Part of a small language model's weights: RMSNorm before each block.
MLP neurons of a small language model. Each row is named by its layer, matrix (gate and up: input weights) and neuron, and shows model dimensions 0-191. Each number is 128 + 24 x the weight over its row's rms, rounded and kept within 0 to 255. Numbers have three digits each. A neuron's up and down rows have the sign that makes its largest values positive.
Before each neuron's rows, "fires after" lists the tokens most often just before its 100 highest values on Wikipedia text that the model never trained on.

fires after: "2", "1", "0", "3", "6", "5"
L2.gate489:118111148109085133117122129124135160160157115133127155125078150108154127116091140131129143138140140115148097152146113102106140111103127117144163108110125135102137100116111167117135079106115145124112159143135130130126141102125134106148184137161124128135102108149133122180093099117130110173164108150154125115113067070098125150122134126146096118110156149157123118170145105116102121166082131059138114137172124156171093123078118116148123125115092114108131149160135122142076111100077137129123118189115171116121136121179099158122133122093109117105151130102129084145107114114098099110
L2.up489:153118139176122114116133101127172160111113163150151134153146137161127114156140094161141061161139115174141112090130111126122136135149115106077113126085134131168073163125137155120093098123106098090148125134147126165147130128161141109093127091099163094135156102150115130118108110120125173106135107144114163185125096166132151134133108138128148107179132114143153133122126141143081122159151144133124139139130109099168138107130152177115109109106129130137145094162139090132124142141125102109107137087121120119108159091079157129142134151133167113153144126117104146101128171129183144157

fires after: "\n", ";", " "
L6.gate467:159107113096131099119103146124118159142121109153084107119107091131125130069144121139136081145075081113161103127142145087130101104128124129124121123074177176140084144115133163107162113107098133126093149132156108110087091128121094191132116141137113103101104110094108147108145131161130120084136139146117155178148105118145130122147124126148101118152123115119123117084152137116128109165194112120160143133137176142114107107134142120114113123120116169109150155108131106121117100121114149113135134081104181107116165171125142108103114156143166158123125119140125159103173108116138123141
L6.up467:118110093129055104099086076114099146138139110171133136173102123140084116136107208109113165130100132116160124107153158108109150123141099139128218142124105140133144127148111134126133127115070120141131115141133107150123093139148120145124120122141103088154158120139133107088187125134151136118166151132136132135146122139119122127150109155144138121090142151125175134184105160118139140192129108088138134115134081157090141141124108118154136130132085115165118132150131114117160118145107129107158114122130129117116150083131119125117125121143143121122114128121136157135197150145100129119

fires after: " t", "ig", " T", "t", " tem"
L11.gate508:139146141172101148122106147116126130092146130167156133134160152150141119128139122136115108165150156102139110130177124147139112133131131162147134135152140141152110151141152154127085147111102146122086181157172163117121124132117108115130128133144130138065097157123106127106106142161123127152099088125114135088100110154097127123112125095150106119158175127133120171139101140139122094146160158114116160094137105094090086067125141116132111125167117176118167133116128162126136126121128078164078094136164140107128132160112144135119117165148141110152119130148111184081139099070123107165
L11.up508:113114133150173108102134130103111147094142117144113135123117126107125112160156120155113121128103117108124076123144136123096116094163136117160141122126113097189148110138112143116134090155121101125101137118099168132160148107167136126133133106151158139143158098135130145114128146106093168093176128134128114119134125096119154168145080116121127123104134159138153146127178099091145114112151156165151167160152113124093161117136116117114186140108093075093137149155149153100140169101151128095149136152148100133082097130130160122141172138071143166127091121130130141172153135162129177104

fires after: " p", " t", " T", " app", " int", " d"
L11.gate373:157123137142134157135151137096162135100136108089140129111161124131115092114151123169112121159093143110150124102143153128115172108118162117152128150118120105119102163106164147122165155147109153090102127076135077126125106124166158127098163110150149140131148103122102135130105130129135094078131124144087146115094123162110123111097113111143095072140108124156063142107110124149113090151133183132118132161124076111119128107139095166159146122138096145115138125156133148111139122127122124088114122164190146120153172135164149111136129116148132125167134114084079168113110124096129169137
L11.up373:106123102142110152164121152105087113144119115088168115116121126084139100134164145119141128096142103127104152117133145164089128097148139158156123137135095148144126187145079163103131116132097132116101124157116097116136115151096137144153074087122162180114115085116118136134146108158107099133109130092119105082147122100098168095138110155126114155138131149130121126142127183079137100129136117139147132180144142096111111165132087131133126127148076146177143126125145106136075125111093102108105165124136175133104116122118120143167133117115151129130121135117100083125132117159134192124

fires after: " T", " t", "|", "1", " st", "5"
L11.gate147:145165163133124130150157153138102153106110091074128140134145101135101120127187139116119112175110124120156091122139148142120152122127158122134125120105122094128110111173165119110155110156111136117105143145174120117143121129103158165130147181125110168117131106155092158090133125122111139129138133129138117086120122135155113150165136129128138122131185102118092148147168116096156135109124117147138145143142122122108148109118108124151132074098067101082143081089174120127161132116103111132090155129118096145147164191145132085128156150155116091164126151153107162120146116087094157131
L11.up147:146121119129106126161131126097137156133098167148075106094061114124092108122148079107095162171145136149137118103157138117128152123147117113125151103110105102108127139105135145140132158107088141139137160161116147129117104143139150102134104103157113127135142156105147121072128144113146147109121134150098135173159146148144149108141100118099083123082127118158132135135165164134119143139132140117177103114143146139129148091143079123119169149141117166119126127127168139119134157165102090141123144095105107089069074121115144123127113158142153176142107079140106145083165102162109118129

fires after: " T", " M", " Ch", "iet", "v", " t"
L11.gate122:108115126119144151125143140152169133124124115123151145145119145173088136154152135066151148201110133121144137134123164093145127149108130144185106139143104094150088110121145129095143094150109147132143148149160115132084125116124075152110118131104124117130157124117125102073147142132119155139101111112137107117137145127086086135142125124158151140127146096142196121062143136132128156106144091136165142118128124080137138097097097133167108119155096175110123144124123156105135106133126114175117142186178095116133071149127157152131143136123136122101109121171152121125128137105100105121
L11.up122:124160163163167133116128125109093143122130129125164146092151097153122139136132138155123126156097063099102115157132123147127095105125181143124176132148145086139145128096165133136120126144211134121137073147174097113091144132136086154161118140126118123126149107099131142139086130114125150133138102116110150144139140112112151171134100099136188140160119156148097149167141091138145104108100111143174098138179145142110138115123153156137089139109112128119132166120125145141163103115141143129116108121153154116068148094142103111144176109114087119114125127119130147134144087113112107122

fires after: " t", " T", " C", " I", " dis", " more"
L7.gate267:155138106172110127124124132149146090116132089152101081152115127120123135109132136100125098184103152127092153162136111146122118124098184135111129144105134165158140128147144133105103147107162108094114131112120115117112122126147135124136164121067114111100135129098162127155099133116153137085099136107148114096104112166128129163078126107149126155147119119154111115095127118126174107142153095176139123121071116141124145104094129136130153129127098114090148125129156159103139147134105107102104144169129095148140096147137155125117149136161138078167087093096101154134162090102056153147
L7.up267:090115165148193128104085153121132114132133156136124117103094134129110123138143145137119155177134138134096095113106108142151135126128144118161134120100110119121151129134131157144130108122134095147161125114163074157094127155111126095146092120135165148088119106143152144134113078134127134149107126157094136156150125113145127189133137145089130151115141125107142163202171143101161143130146107143133132118171184144095093109120114133088164133090119127072129124145137135134113115144142120151095163113100145140166147121115163120119107093137115182157107128137194153108103115143146111164

fires after: "2", " the", " –", " "
L4.gate55:133128153161149089134162165098135108109134144168107151101131136122128122091157112151171122131098081124118091130148119097126150110101105091155132171113153113148123160125146174129124142112113114128162105130157181123139102154134109179082148133109130135118158115122164107172154144117147130163102120101135128151131156127130180085159152122074129117123121079099132118141154129151149099187105160113097127109132081130135124114129104140129123127148128195104102081104097135114141133123148149130134090148123123149126126153139141139133116155181160088129152128119152116118104155109159088161
L4.up55:134093123171162121144163153105061125137132135110141153112129155146143107102136088105126135126119114119131145104094146190129119134127119129131123100127068159158114098098190106132140099135114138160166134098145106131122132108148137116151079099089145100162113129123120124149124157098130159155143122124148110134112119100082095157140140118112146175119144135140159118120102129137113122093163142142124145137085128092174142149121147101128105137141173161183132137167134075121132136156136130126100144071137137078133107145095165130110140135151153107116135139143124102071092125125085108130

fires after: " ", " (", "-"
L3.gate176:089141117120131063139137153126123122089105107139126131110149116109083122122135085139160098116081087145148111108101120101152127134118132141111168154106163086141132162159141175142120174098120124142108125179165134118132080113131112143135125164152109111130165113132122145153127117135124102128108145125130149114146108150109161075143136103146139163139112121136104084120136118167160166150157104094138113136135072122149140076125140132080160088143120112071094123172142175134101143174138095106149102136104142116130161122146095137097156160135132117119122135103153127139110148089132156132
L3.up176:089133116128103134153116131111077136123164135120138144109082155161096095115122140146122148175101096107116148123154144129087145137153127161129183137119112101122152136081168144130087141150099132093131135129105130093151106146166084144139139117143130100127120095132114117149103117138140170149155109077155074112115160123140138145109098104148111142123106122090131134168156113156119183076136113160143117122130113133120143114092120116168102067156140160116101106133153167102105137128114123071192115092091091115104136139116156142131151138133108115164135104125124124155136152136121114125

fires after: "2", "7", "6", "3", "8"
L4.gate167:098113138100128145171119159123137160111141139140118154121119096145160140098107145102132138123102128101129150178135105122095144108095105098097143116134114134128114139137147171133119085143099156103130138169116123145125162174122105089101137124157130148105075057119173104178115130130131122158171142125200130151163117102112155097141155127118098157137142110140164151153135094186164103163139121124128133125141147161160134119078144116115114103107132134135120111092158083119147131135057120127105116110134135128120127118140154128140142143111136124130180168110148092114161138134088128109
L4.up167:108121145173111139108107117105126114133130167140166144148091153122127119085120106143137127146118108153175120092130125140121130134141139139113134175152133156092139139150162156137118103103134152121143136172132117120136141149114120103145144124116107092163164122125135146172140068130141120118141087196127151117130091121155176108121135130081178126123148125105118144157100140160156093159128128049112117135154146116105102110082109179108101127113130195135150133128111138108106129101130129121151158134148171147177162108163109091138143152139155127135142153119131110121083107147166130092

fires after: "9", "1", "7"
L4.gate112:135142152123095131164133097105084137120102119163091114126148170124122149108151144120106131123133120110159099154115162132171115153141137136178105077143148107114097150123080097108111098118150104132129124125127140130176117095149136155128178105130174086127148166124117133098130115119145094124128149101122135168139137106128152144116121119132156158135128101155104113140147116118049116107155132174107098141081108103126128102066122145092177150109108129124141116133146104172113136094089174078123148118123146161152134173136127142105123135123120126144145157091117173157137110152153144127
L4.up112:105149099149140181132145185138131135110155135178113161155130100138131126168141116127151138115168125149127092114125084144142111132127132159129130124146140111105089102097115119143161130107184119142123123130100119173101183121121168154116146164122128128124160123111076118130113144095126100144104179132154114120126133100120072150152156113118133124074100128121091131175149152152089103137093089125113134149123104141110116108084109149123110130107133164130160139151110129135121122118124128159142130117119116113179112118132116126140079161099123107156125136167119073206129127130161120164

fires after: "0", "1", "2", "3", "4", "7"
L2.gate214:112119154115089135110110074101135145128137162111107094130132143147131146146122149123090111113130114128170107130133105124154144117158112093093158117122158117131108127129088154138131088146160152119168177147118135157158154107117134098139101136086169146147124121153127136126137132104123147166146087135157113123135096120142095129116120132096119075179129128116115154151150152152105119122148102134122139119135158100166129096162179155141098122108156104170141162136124119120085134084129106099127123144160121150133113111072088154162134083156133142128078182141078097120135117176175131110
L2.up214:141127140144123175147115133131143124124128126112159124125076097124119126105083154122097119091127103060176129147101117120130132114125143155107137088164183152083128106139121108115143146157094130113129153122156141124120149161123184160194089137131092138112140114138119134135103115148106107110183137182133115099175120087099123121107138094156100131093126126125088135131141121133127149098123118093104082146122147151134116157110111112143139148144158148116121155091124096169093149095119085106134134168148111134119128135123125177137124100079145111091124123145108089128141090122133138092

fires after: "1", "stit", " min"
L7.gate181:133083128117127123077110114090150146133148104150137110136111155128116154102099131136088131112109145074157076135122128151106111118168143123133163105099173147110091096130101114158123150121134150137094130164140095171133149103141105146151102123150138163144199137130146144103141094145099121129125156134140120181125099152147125119146097144102148112120108147124099145091111143177099149099123141136077141151095094125130097115124131150152148140165131138176128129137109136112102145158099192115133126150144153164102143181145131124126124155143101174135081147121152113103131155171136149122
L7.up181:084097132119131141150121132120115106106149137125129187114129134147173125114091109100089114140131140098128103121126190126155096122139093166117121119120162158138144123098104137114157098118154153166110135120166118138112185115146116144111102152098085116126144123127110098128102140124110114159127170164214099129103136130176186157099128102128136088116152128158119128099180121161125113137151128164105142119096132123068166161139130134149173117143166168117165121126126121144125138140140103117097129130107156148162119099154118113124129137113153135111091151139133136103166144140157147113

fires after: " (", " ", " \"", "H", "-", "7"
L3.gate184:094124137132134059128082134144091156094138101123136128154145083123106124121140130149145085138160140098138157144122145127124123141153142109131144163132147114164130124123136161125095131077112096117112152088167130169103094137110132107117173114131078116126168085117110133175143120201148089133201145127152113134110132160150132131135125120138113175150126134114136111102128110143188142161152135110111150086158118107109177110126104163121153140142137127155152126159127173127119093145122111124126122107209096112136158156145153114124123155104101120116122109110119127113129129135135137132
L3.up184:096113115125120165178130195115140104135148133114125143106100111155114121120161114149141101136148099125131152125179111149111155151115119122136143121135108143151133144104158146129124105124118139135116118135139106093145077119171132159114095131136175128083094090136132128095113120127119143110084122097169136082124155159119110126139122134120125117146125129165127172123135073147196087111144116087134152082109155084121131102154135094122123133094152139090118145140118143130154182136132107108069119078134080148103095104138156163125106101174114151144152087142138129143124134097125138119

fires after: "2", "3", "1", "4", "7"
L3.gate467:112113146133084117099139172116142137129141146141138153158117137151114096148103145139160173146151136082147125123120131112094119115119157135139123125127140141102141107105128162131126084115125118102133144151161095087103135098131126104157100126149092104108082120120113111167117109109117119161150101167174130127159112104123158102147139110103150106096126115085115137176138131146066121147118157090135132127146116155180111133115130148107089091099108169145137139120146152133143146094075057125108141157109121135157164108173105102133158134131141125088147162146135098131115090114158129062
L3.up467:150122152153170093106119104117099084038139140114136111134108139144158155084154113123141088152139153114121133148100146109145126140142132147114143122103142137091111149101163151132098131135130121074180135150128142137145112125123139104103120119068105150107143163117114144129123130094116105166151103154104152113118099115142135141124100112132164134125165125122117102104081167135115117132124126108123087158127128129071115132118112167126086137126109128149113113099128144144103189132118138098151125106134091122165118118097129152174156133145178080141158148101081144091123148097145084119